config.toml
norm = "rmsnorm"
norm_place = "pre"
positions = "rope"
rope_base = 1000000.0
qk_norm = false
lr = 0.0121
lr_mult_qkv = 0.5
beta1 = 0.95
final_lr_fraction = 0.0
batch_tokens = [65536, 131072, 196608]
MLP neurons of a small language model. Each row is named by its layer, matrix (gate and up: input weights) and neuron, and shows model dimensions 64-127. Each number is 50 + 12 x the weight over its row's rms, rounded and kept within 0 to 99. A neuron's up and down rows have the sign that makes its largest values positive.
After each neuron's rows, "fires in" lists the words (lower case) most often at its 100 highest values on Wikipedia text that the model never trained on.

L3.gate373:60 63 75 38 42 42 67 40 41 47 54 40 50 42 33 43 38 55 46 52 45 55 42 44 49 36 44 16 38 51 40 20 26 51 63 56 66 44 46 65 36 48 28 60 36 44 64 62 60 48 60 46 47 31 60 48 18 41 47 38 33 46 48 63
L3.up373:33 40 69 59 59 54 66 34 42 61 47 63 61 44 31 50 34 33 24 71 43 39 42 35 44 40 64 67 48 54 48 54 48 52 60 33 62 58 58 53 59 49 60 57 18 58 33 24 45 66 42 43 44 48 53 52 57 48 46 68 41 56 45 42
fires in: "of", "in", "and", "incumbent", "see"

L3.gate423:42 65 30 23 44 39 53 52 49 56 51 59 42 27 42 59 39 47 35 57 53 62 58 78 64 58 54 40 51 54 34 62 61 68 33 61 60 40 68 58 44 56 47 44 36 42 43 49 59 51 26 59 74 38 48 54 32 53 43 31 68 31 55 37
L3.up423:56 73 54 25 72 48 53 38 32 61 62 68 32 47 47 35 32 37 58 56 54 34 32 65 49 55 33 47 55 37 48 56 52 51 30 58 49 67 62 58 46 50 31 56 39 50 56 36 41 76 59 60 47 51 32 51 46 65 43 50 48 51 38 46
fires in: "the", "as", "s", "an", "time", "a"

L3.gate409:55 48 39 48 51 66 63 58 41 51 66 39 48 55 58 39 36 62 39 49 55 33 47 59 40 53 55 62 44 44 37 72 28 46 66 61 35 56 53 50 55 53 58 58 37 27 39 58 34 60 49 58 55 37 70 55 51 31 71 44 39 33 38 46
L3.up409:33 45 60 61 38 47 70 60 40 69 57 45 65 83 52 68 55 53 65 53 65 66 66 51 43 43 45 28 46 72 51 75 54 50 49 59 57 40 69 57 34 59 41 40 53 47 75 53 56 38 38 44 50 38 71 62 30 51 45 59 53 54 59 59
fires in: "two", "one", "three", "four", "thirty", "six"

L3.gate90:45 34 54 42 46 17 38 53 39 79 58 51 56 57 28 42 38 46 36 62 58 47 45 40 51 54 59 46 46 61 60 52 49 39 47 38 58 38 46 48 51 41 32 56 27 43 67 34 38 50 43 23 66 31 41 50 45 49 29 40 56 39 58 74
L3.up90:51 40 37 76 47 45 60 54 53 47 48 61 52 58 51 50 42 57 39 50 58 35 59 52 30 58 56 52 35 42 58 47 50 56 48 57 43 57 48 44 62 43 36 56 57 30 46 56 48 65 49 47 47 39 49 57 47 71 48 26 63 41 51 29
fires in: "a", "most", "an", "very", "as", "the"

L3.gate32:34 59 12 27 65 61 41 41 45 55 52 57 44 66 32 52 35 48 43 48 39 41 47 47 57 55 37 58 50 51 27 44 56 45 48 52 36 49 56 51 49 55 71 60 54 78 58 60 16 52 65 53 34 52 58 38 46 62 46 67 46 48 58 44
L3.up32:46 41 61 37 42 38 47 24 52 44 41 67 29 31 44 40 56 40 43 71 38 56 54 61 37 37 64 68 68 58 54 41 25 54 51 66 47 35 60 44 28 52 39 39 56 54 40 36 63 33 44 57 46 41 69 53 62 63 67 64 56 41 64 15
fires in: "is", "was", "were", "s", "an"

L3.gate356:41 50 46 54 42 49 58 46 38 28 40 52 49 53 54 39 31 47 27 65 56 49 60 56 33 43 52 34 44 64 30 36 46 57 70 73 63 56 59 30 58 45 41 51 39 38 58 47 41 43 62 61 49 50 50 57 54 53 80 86 48 59 67 61
L3.up356:65 57 50 47 60 40 46 53 44 41 67 57 79 48 58 32 38 59 58 48 69 43 48 57 40 50 50 26 40 61 42 43 53 52 69 61 32 72 54 38 51 41 54 41 49 49 44 35 34 41 42 64 41 22 75 32 49 32 45 71 54 60 50 57
fires in: "a", "per", "oz"

L3.gate696:54 35 35 38 55 58 59 61 53 63 38 50 47 45 48 43 57 36 38 56 40 58 49 36 62 31 54 72 61 54 65 44 62 30 35 45 44 55 56 39 53 66 52 44 66 50 55 41 58 50 20 58 48 45 59 60 47 53 66 58 69 62 43 54
L3.up696:44 50 47 54 37 35 54 50 53 49 50 66 43 33 31 63 61 35 70 65 52 52 58 58 44 47 64 54 62 42 55 56 37 70 61 36 45 39 57 39 42 63 25 46 51 53 68 17 48 73 64 54 58 42 44 51 35 52 26 33 56 56 37 46
fires in: "that", "to", "and", "which", "who", "he"

L3.gate169:71 54 29 46 56 45 38 51 76 44 62 48 49 65 53 49 40 45 61 68 47 44 46 66 64 51 57 55 43 40 45 42 33 61 72 51 60 58 59 43 58 70 53 51 40 21 20 34 45 49 48 71 39 38 54 49 46 49 55 47 69 38 75 30
L3.up169:56 61 34 37 58 51 36 43 54 44 46 60 67 45 82 66 50 71 60 58 35 39 32 58 66 49 48 68 62 31 54 54 55 47 48 52 43 29 51 62 44 57 75 42 63 33 50 44 58 64 50 63 53 37 59 71 53 55 50 45 69 40 28 46
fires in: "as", "of", "on", "into", "become", "to"

L3.gate14:37 66 38 53 53 44 53 56 74 49 32 40 51 50 59 48 32 48 48 44 66 58 53 52 60 59 33 46 34 35 41 56 33 79 53 59 45 40 68 60 59 45 76 39 39 48 37 45 48 77 30 38 31 70 70 54 54 47 78 32 39 51 55 40
L3.up14:59 69 50 45 47 68 67 64 49 46 37 47 67 61 47 35 45 53 42 51 35 49 77 59 22 55 43 49 58 46 54 58 56 47 39 64 32 55 82 42 29 69 50 49 53 27 33 63 59 56 35 60 36 57 60 49 29 46 92 37 46 47 38 49
fires in: "no", "many", "one", "four", "several", "three"

L3.gate161:75 61 42 42 49 43 36 62 60 68 65 53 52 43 52 49 63 61 70 74 74 54 54 38 55 31 47 62 64 53 54 39 60 47 52 44 41 27 32 46 68 60 64 65 67 65 48 56 60 33 52 62 61 48 32 56 63 64 76 30 58 27 56 52
L3.up161:44 46 46 53 72 32 40 48 32 77 62 36 50 67 35 48 55 58 57 76 41 36 58 45 45 50 64 44 54 36 48 63 42 39 64 52 38 53 67 47 61 52 50 59 59 39 20 56 30 63 67 54 60 38 47 70 40 58 62 23 34 61 64 29
fires in: "as", "his", "the", "s", "with", "joined"

L3.gate638:53 60 53 26 51 57 36 29 68 63 54 55 53 58 50 64 28 46 77 72 81 45 38 45 47 59 54 52 67 51 56 71 53 58 47 68 60 31 59 32 49 38 47 45 54 48 31 47 38 54 41 55 48 33 64 42 46 42 59 39 57 52 69 38
L3.up638:58 66 52 30 70 49 64 53 45 60 53 60 54 61 47 67 49 68 77 56 70 33 72 72 36 39 50 58 59 69 48 49 44 54 45 44 49 49 52 52 45 49 36 67 55 49 34 49 49 36 51 46 48 50 64 37 57 44 57 52 61 45 65 23
fires in: "to", "of"

L3.gate701:38 49 51 54 18 54 58 23 61 65 41 57 53 75 46 52 26 44 51 60 67 50 36 36 23 58 50 65 46 47 61 60 62 33 46 49 39 39 60 53 47 50 66 57 45 50 47 41 60 63 81 57 37 68 30 50 45 33 38 56 56 56 35 50
L3.up701:73 61 35 38 57 34 63 38 38 68 62 59 47 60 57 20 49 46 58 65 53 47 63 58 50 45 37 56 50 53 48 60 57 58 25 29 58 43 61 53 43 56 55 60 46 36 66 36 62 43 64 52 44 51 72 37 37 38 54 49 35 40 43 40
fires in: "to", "as", "of", "for", "despite", "not"

L3.gate68:39 62 55 66 60 47 36 36 54 58 29 54 39 38 60 45 61 35 42 68 60 58 64 57 68 53 43 28 36 53 46 45 69 64 50 34 41 49 39 49 51 37 50 43 42 40 64 57 39 40 74 64 26 49 58 35 60 61 74 50 68 59 50 43
L3.up68:64 71 48 63 60 41 21 52 59 56 46 61 55 25 72 73 47 38 46 47 51 45 48 55 65 66 43 48 41 42 38 59 49 53 48 45 49 56 23 53 38 59 44 50 72 30 34 45 61 45 83 49 49 45 42 29 54 70 57 29 59 43 49 35
fires in: "of", "for", "in", "with", "on", "at"

L3.gate627:72 43 59 35 52 58 60 50 55 34 35 75 38 27 62 33 46 37 36 63 44 34 70 49 67 22 46 44 59 50 51 60 40 45 58 55 43 42 68 58 56 48 55 32 55 45 32 57 65 58 74 55 38 57 58 62 56 37 53 29 26 49 47 45
L3.up627:55 43 58 60 41 49 90 48 59 38 48 41 54 68 40 57 72 46 52 65 47 49 55 58 47 32 57 65 47 58 51 43 47 38 64 45 44 27 55 58 49 59 59 44 44 48 45 35 36 54 31 54 43 59 36 49 36 55 64 73 49 36 49 54
fires in: "of", "in", "on"

L3.gate44:46 50 45 48 52 32 58 54 46 44 44 50 42 32 45 50 58 44 48 53 51 73 55 61 49 61 49 61 50 50 49 13 31 47 24 68 63 35 34 49 59 60 55 30 62 42 45 48 49 37 70 69 73 55 51 33 35 28 35 48 68 44 46 69
L3.up44:46 79 40 68 66 45 41 58 57 57 38 36 58 75 44 65 56 48 38 26 73 56 61 49 50 49 54 55 61 80 51 40 44 38 43 54 52 48 50 64 57 52 55 56 51 63 52 56 55 58 56 58 62 41 53 55 46 40 48 54 55 59 51 47
fires in: "in", "on", "typic", "of", "subtropical"

L3.gate376:64 59 37 48 44 55 58 36 44 51 65 41 47 41 32 77 39 33 52 38 54 50 37 50 45 65 59 58 54 69 46 40 35 51 53 32 62 58 55 36 50 60 69 22 58 69 48 74 59 41 45 63 34 45 45 40 43 53 40 48 71 41 36 50
L3.up376:32 43 46 48 61 41 48 64 51 45 59 52 79 24 52 52 41 21 65 40 36 52 48 49 68 61 30 42 43 46 37 49 30 50 58 40 52 62 37 52 35 62 66 43 53 69 39 58 48 55 53 60 53 55 38 60 65 46 66 45 53 50 44 60
fires in: "streaming", "on", "across", "in", "at"

L3.gate557:62 38 34 43 54 35 67 48 53 40 49 51 54 54 43 37 45 48 44 61 42 41 61 48 27 48 50 51 44 49 53 63 57 54 66 52 26 40 70 21 47 56 76 32 25 49 63 49 57 38 57 54 59 44 67 38 46 47 63 30 56 43 42 55
L3.up557:50 52 39 38 54 44 29 43 52 61 33 55 57 34 57 71 35 35 52 67 31 69 49 51 37 51 49 51 67 46 58 55 63 64 68 45 64 39 73 57 47 35 36 48 60 41 70 45 60 43 60 55 49 46 56 51 67 48 47 40 71 44 29 54
fires in: "of", "for", "with", "a", "in", "at"

L3.gate659:32 42 33 47 39 49 45 55 70 65 48 65 65 59 38 63 46 46 40 42 40 31 54 48 37 69 26 53 42 62 62 87 67 26 29 58 36 36 47 56 53 57 58 42 49 56 47 41 40 46 39 59 38 48 26 48 48 45 27 35 52 60 32 44
L3.up659:63 22 60 49 56 27 50 39 58 44 61 53 46 64 47 68 46 39 54 43 44 41 61 66 70 48 27 41 56 47 56 43 63 53 44 59 52 55 43 56 59 50 44 52 45 63 61 32 39 58 51 40 50 50 48 55 45 49 43 54 26 43 73 53
fires in: "a"

L3.gate277:54 39 63 43 50 68 89 68 57 66 56 37 44 21 52 61 56 38 34 52 55 77 44 44 47 58 27 39 39 62 45 55 52 58 50 68 36 47 77 30 56 81 55 51 52 39 56 44 67 65 74 51 50 46 49 54 58 54 51 49 48 56 38 45
L3.up277:78 42 66 48 72 49 37 54 66 53 51 51 35 46 41 58 52 48 44 31 52 57 53 34 43 62 36 43 43 76 46 60 42 62 53 64 59 28 41 54 54 69 54 61 46 54 44 65 51 50 61 63 80 50 56 43 60 31 43 63 51 49 44 61
fires in: "in", "at"

L3.gate434:69 45 41 42 47 61 50 61 47 70 46 24 33 54 25 46 62 53 57 79 58 68 41 38 43 51 61 56 52 36 59 39 44 72 57 60 54 45 52 56 61 47 57 45 42 69 63 51 46 38 47 63 39 57 43 62 54 53 60 45 45 55 54 52
L3.up434:70 62 31 50 69 63 60 51 40 49 64 31 25 76 46 35 49 58 48 63 59 46 54 50 36 40 44 44 79 43 54 38 49 51 31 24 55 38 67 53 50 51 59 52 57 54 70 43 39 52 54 37 58 57 67 63 56 53 79 55 37 66 32 39
fires in: "the", "a", "his", "s", "to", "and"

L3.gate175:16 69 45 35 51 24 42 34 50 19 37 62 55 37 42 52 35 55 37 45 72 51 67 68 65 38 64 47 40 50 49 53 45 31 57 39 43 48 65 54 49 44 45 63 39 54 58 51 50 52 59 65 35 53 56 65 53 67 56 45 33 41 37 68
L3.up175:39 57 72 56 46 63 58 66 61 43 54 75 57 32 44 72 63 50 46 38 39 64 71 47 41 51 51 37 62 57 52 49 63 32 65 48 42 55 63 22 37 56 49 66 56 57 44 61 63 47 52 45 35 32 62 61 59 42 52 50 47 38 37 56
fires in: "states", "which", "or", "who", "carolina"

L3.gate637:54 41 60 41 73 55 58 63 71 65 43 44 59 67 47 19 38 53 42 44 60 26 43 39 65 34 56 48 54 56 44 62 57 42 47 64 35 29 52 51 48 49 38 42 67 53 60 55 23 38 17 56 37 47 66 59 56 70 60 37 41 50 44 42
L3.up637:40 51 49 32 36 56 74 33 52 60 47 61 56 50 45 68 52 29 67 37 59 39 40 48 53 43 54 42 39 61 44 43 38 54 58 69 60 57 53 43 39 67 42 66 70 30 46 44 49 22 58 22 70 61 41 46 47 37 40 34 32 72 50 48
fires in: "is", "his", "she", "was"

L3.gate685:46 63 50 35 38 43 61 39 30 75 48 56 67 59 36 49 55 58 43 61 54 63 30 39 52 52 41 59 51 40 35 71 52 45 71 59 33 40 45 59 63 48 61 56 51 45 28 33 53 59 30 57 50 32 46 54 47 63 72 63 60 40 41 88
L3.up685:53 50 43 59 59 44 68 63 34 36 57 44 41 52 31 63 54 27 32 39 43 55 40 55 61 44 39 76 44 55 35 56 27 45 42 39 51 36 54 59 72 65 61 51 64 60 51 42 55 38 30 42 48 61 58 51 54 55 78 60 61 51 43 40
fires in: "each", "years", "no", "one", "month"

L3.gate689:37 51 35 78 42 54 43 78 52 75 44 28 48 44 52 53 43 58 54 58 50 70 44 54 48 55 34 56 39 68 59 58 47 75 36 33 62 40 66 45 49 66 21 68 51 55 45 41 49 44 49 55 44 42 42 34 42 69 35 56 53 47 59 51
L3.up689:33 48 64 31 51 54 55 58 54 38 53 36 52 54 50 26 48 46 47 40 47 47 55 50 70 49 63 42 71 58 38 24 61 34 36 58 44 52 38 56 53 49 45 50 65 51 58 40 48 42 48 50 52 39 64 54 46 38 44 55 63 61 44 56
fires in: "that", "which", "what", "said", "how"

L3.gate462:60 54 25 77 62 41 33 44 68 55 53 45 42 57 49 58 60 47 58 44 33 72 73 73 61 48 38 57 54 62 46 56 39 45 40 55 44 65 50 47 61 44 21 60 56 55 55 63 49 38 58 55 37 66 72 51 65 47 78 52 48 67 14 40
L3.up462:42 62 50 63 67 58 48 35 59 52 40 73 52 62 52 62 55 70 70 51 50 44 69 52 50 42 47 48 69 54 47 61 58 64 31 63 53 52 32 53 59 72 63 54 54 53 47 45 43 37 72 40 29 42 50 35 41 27 56 52 43 66 48 52
fires in: "of", "both", "his", "the", "their", "changed"

L3.gate232:48 50 47 58 52 66 46 37 68 54 42 58 39 56 50 57 30 58 53 40 66 45 60 58 38 52 46 53 21 51 45 53 48 34 37 30 24 42 51 42 56 45 51 43 31 52 48 35 60 52 64 49 44 42 62 38 70 39 24 61 54 48 44 63
L3.up232:48 42 54 57 56 51 68 36 70 49 51 49 49 47 32 54 51 51 56 61 39 76 57 51 38 39 55 45 34 50 37 49 70 41 52 50 49 51 64 61 37 28 39 71 36 44 53 29 50 60 54 52 62 47 43 43 63 61 63 57 43 43 39 46
fires in: "or", "and", "as", "not", "on", "of"

L3.gate585:56 53 68 43 62 39 40 49 64 42 64 70 22 47 61 59 73 27 52 28 12 64 61 63 41 53 57 33 37 58 53 53 57 40 51 57 49 51 60 40 51 61 42 40 55 51 54 54 56 48 64 65 46 49 64 53 49 41 53 44 52 39 59 39
L3.up585:40 28 14 70 46 52 42 52 52 63 56 54 70 59 56 28 54 53 29 63 38 50 45 51 47 61 58 36 46 45 48 75 37 51 54 41 35 54 74 76 59 44 24 72 67 55 51 52 45 72 35 53 61 51 77 53 51 46 29 68 53 54 49 43
fires in: "of", "the", "in", "at", "de"

L3.gate606:64 51 59 45 67 31 61 37 46 47 46 52 32 44 57 35 59 33 66 48 59 83 69 63 67 53 53 56 47 51 49 46 43 63 68 34 54 31 62 45 62 63 40 48 38 60 67 36 54 42 43 62 58 38 44 47 16 60 50 53 44 61 42 35
L3.up606:47 67 65 37 55 39 36 45 46 55 29 54 62 71 33 67 59 45 60 47 28 58 40 44 63 52 40 65 26 41 58 58 48 62 47 39 47 19 60 44 47 62 56 34 37 56 50 43 57 27 41 49 55 45 57 48 49 56 48 55 58 38 54 37
fires in: "which", "that"

L3.gate668:45 51 35 68 41 56 68 43 74 29 35 53 43 45 46 49 55 42 52 54 38 52 54 42 71 26 59 42 71 48 63 38 63 40 47 59 56 40 49 59 49 35 45 55 51 56 68 31 59 46 36 48 38 42 39 30 29 58 54 34 49 44 37 44
L3.up668:33 38 48 50 69 18 48 65 51 43 53 71 52 51 67 52 54 42 61 43 30 43 55 38 51 53 38 45 48 76 47 40 55 55 54 47 35 56 53 49 34 64 31 39 37 43 66 38 31 51 51 56 41 43 34 46 38 74 57 57 51 65 36 51
fires in: "of", "these", "some", "those", "most", "the"

L3.gate418:47 58 38 70 36 37 63 48 48 56 62 34 39 35 52 57 58 52 35 71 69 60 36 62 26 45 29 57 60 49 58 49 49 44 40 65 50 51 81 44 27 44 41 70 35 60 51 63 58 33 45 51 47 32 63 59 54 66 35 79 63 49 45 51
L3.up418:89 24 56 79 55 50 49 60 47 32 58 40 23 41 54 45 50 44 59 45 45 58 39 77 75 45 38 59 45 35 50 58 40 34 68 48 36 58 46 46 51 51 49 56 47 48 55 36 43 41 51 62 46 79 43 48 62 42 51 51 51 46 59 34
fires in: "her", "s", "him", "his", "before"

L3.gate494:69 43 81 65 68 41 73 64 60 57 56 50 46 38 32 59 28 52 39 63 43 49 55 64 48 47 50 18 71 43 74 28 53 55 31 37 56 44 55 56 31 73 43 37 53 77 64 40 71 83 53 64 55 57 49 53 44 52 48 36 72 40 41 38
L3.up494:48 53 68 60 75 46 76 57 61 72 66 37 22 54 59 51 46 78 49 45 52 59 39 52 43 52 40 51 71 49 75 31 50 30 36 52 57 31 65 39 21 57 47 48 66 58 65 37 52 58 67 38 49 50 63 67 51 65 56 52 39 43 49 40
fires in: "the", "in", "of", "left"

L3.gate107:52 65 51 67 31 56 37 59 53 48 33 51 66 51 36 55 46 45 53 52 33 42 56 43 52 53 60 23 76 43 63 66 52 62 42 44 31 34 49 65 50 52 45 49 39 44 46 27 55 59 51 57 62 53 65 22 57 55 71 66 49 44 38 35
L3.up107:50 63 45 58 57 55 41 57 73 46 58 47 59 47 33 60 42 55 54 50 39 44 45 55 53 51 48 64 58 63 62 53 48 45 44 43 57 69 40 61 37 55 40 61 59 43 47 45 38 59 24 59 59 36 45 52 44 56 91 62 41 38 30 55
fires in: "the", "of", "its", "more", "in"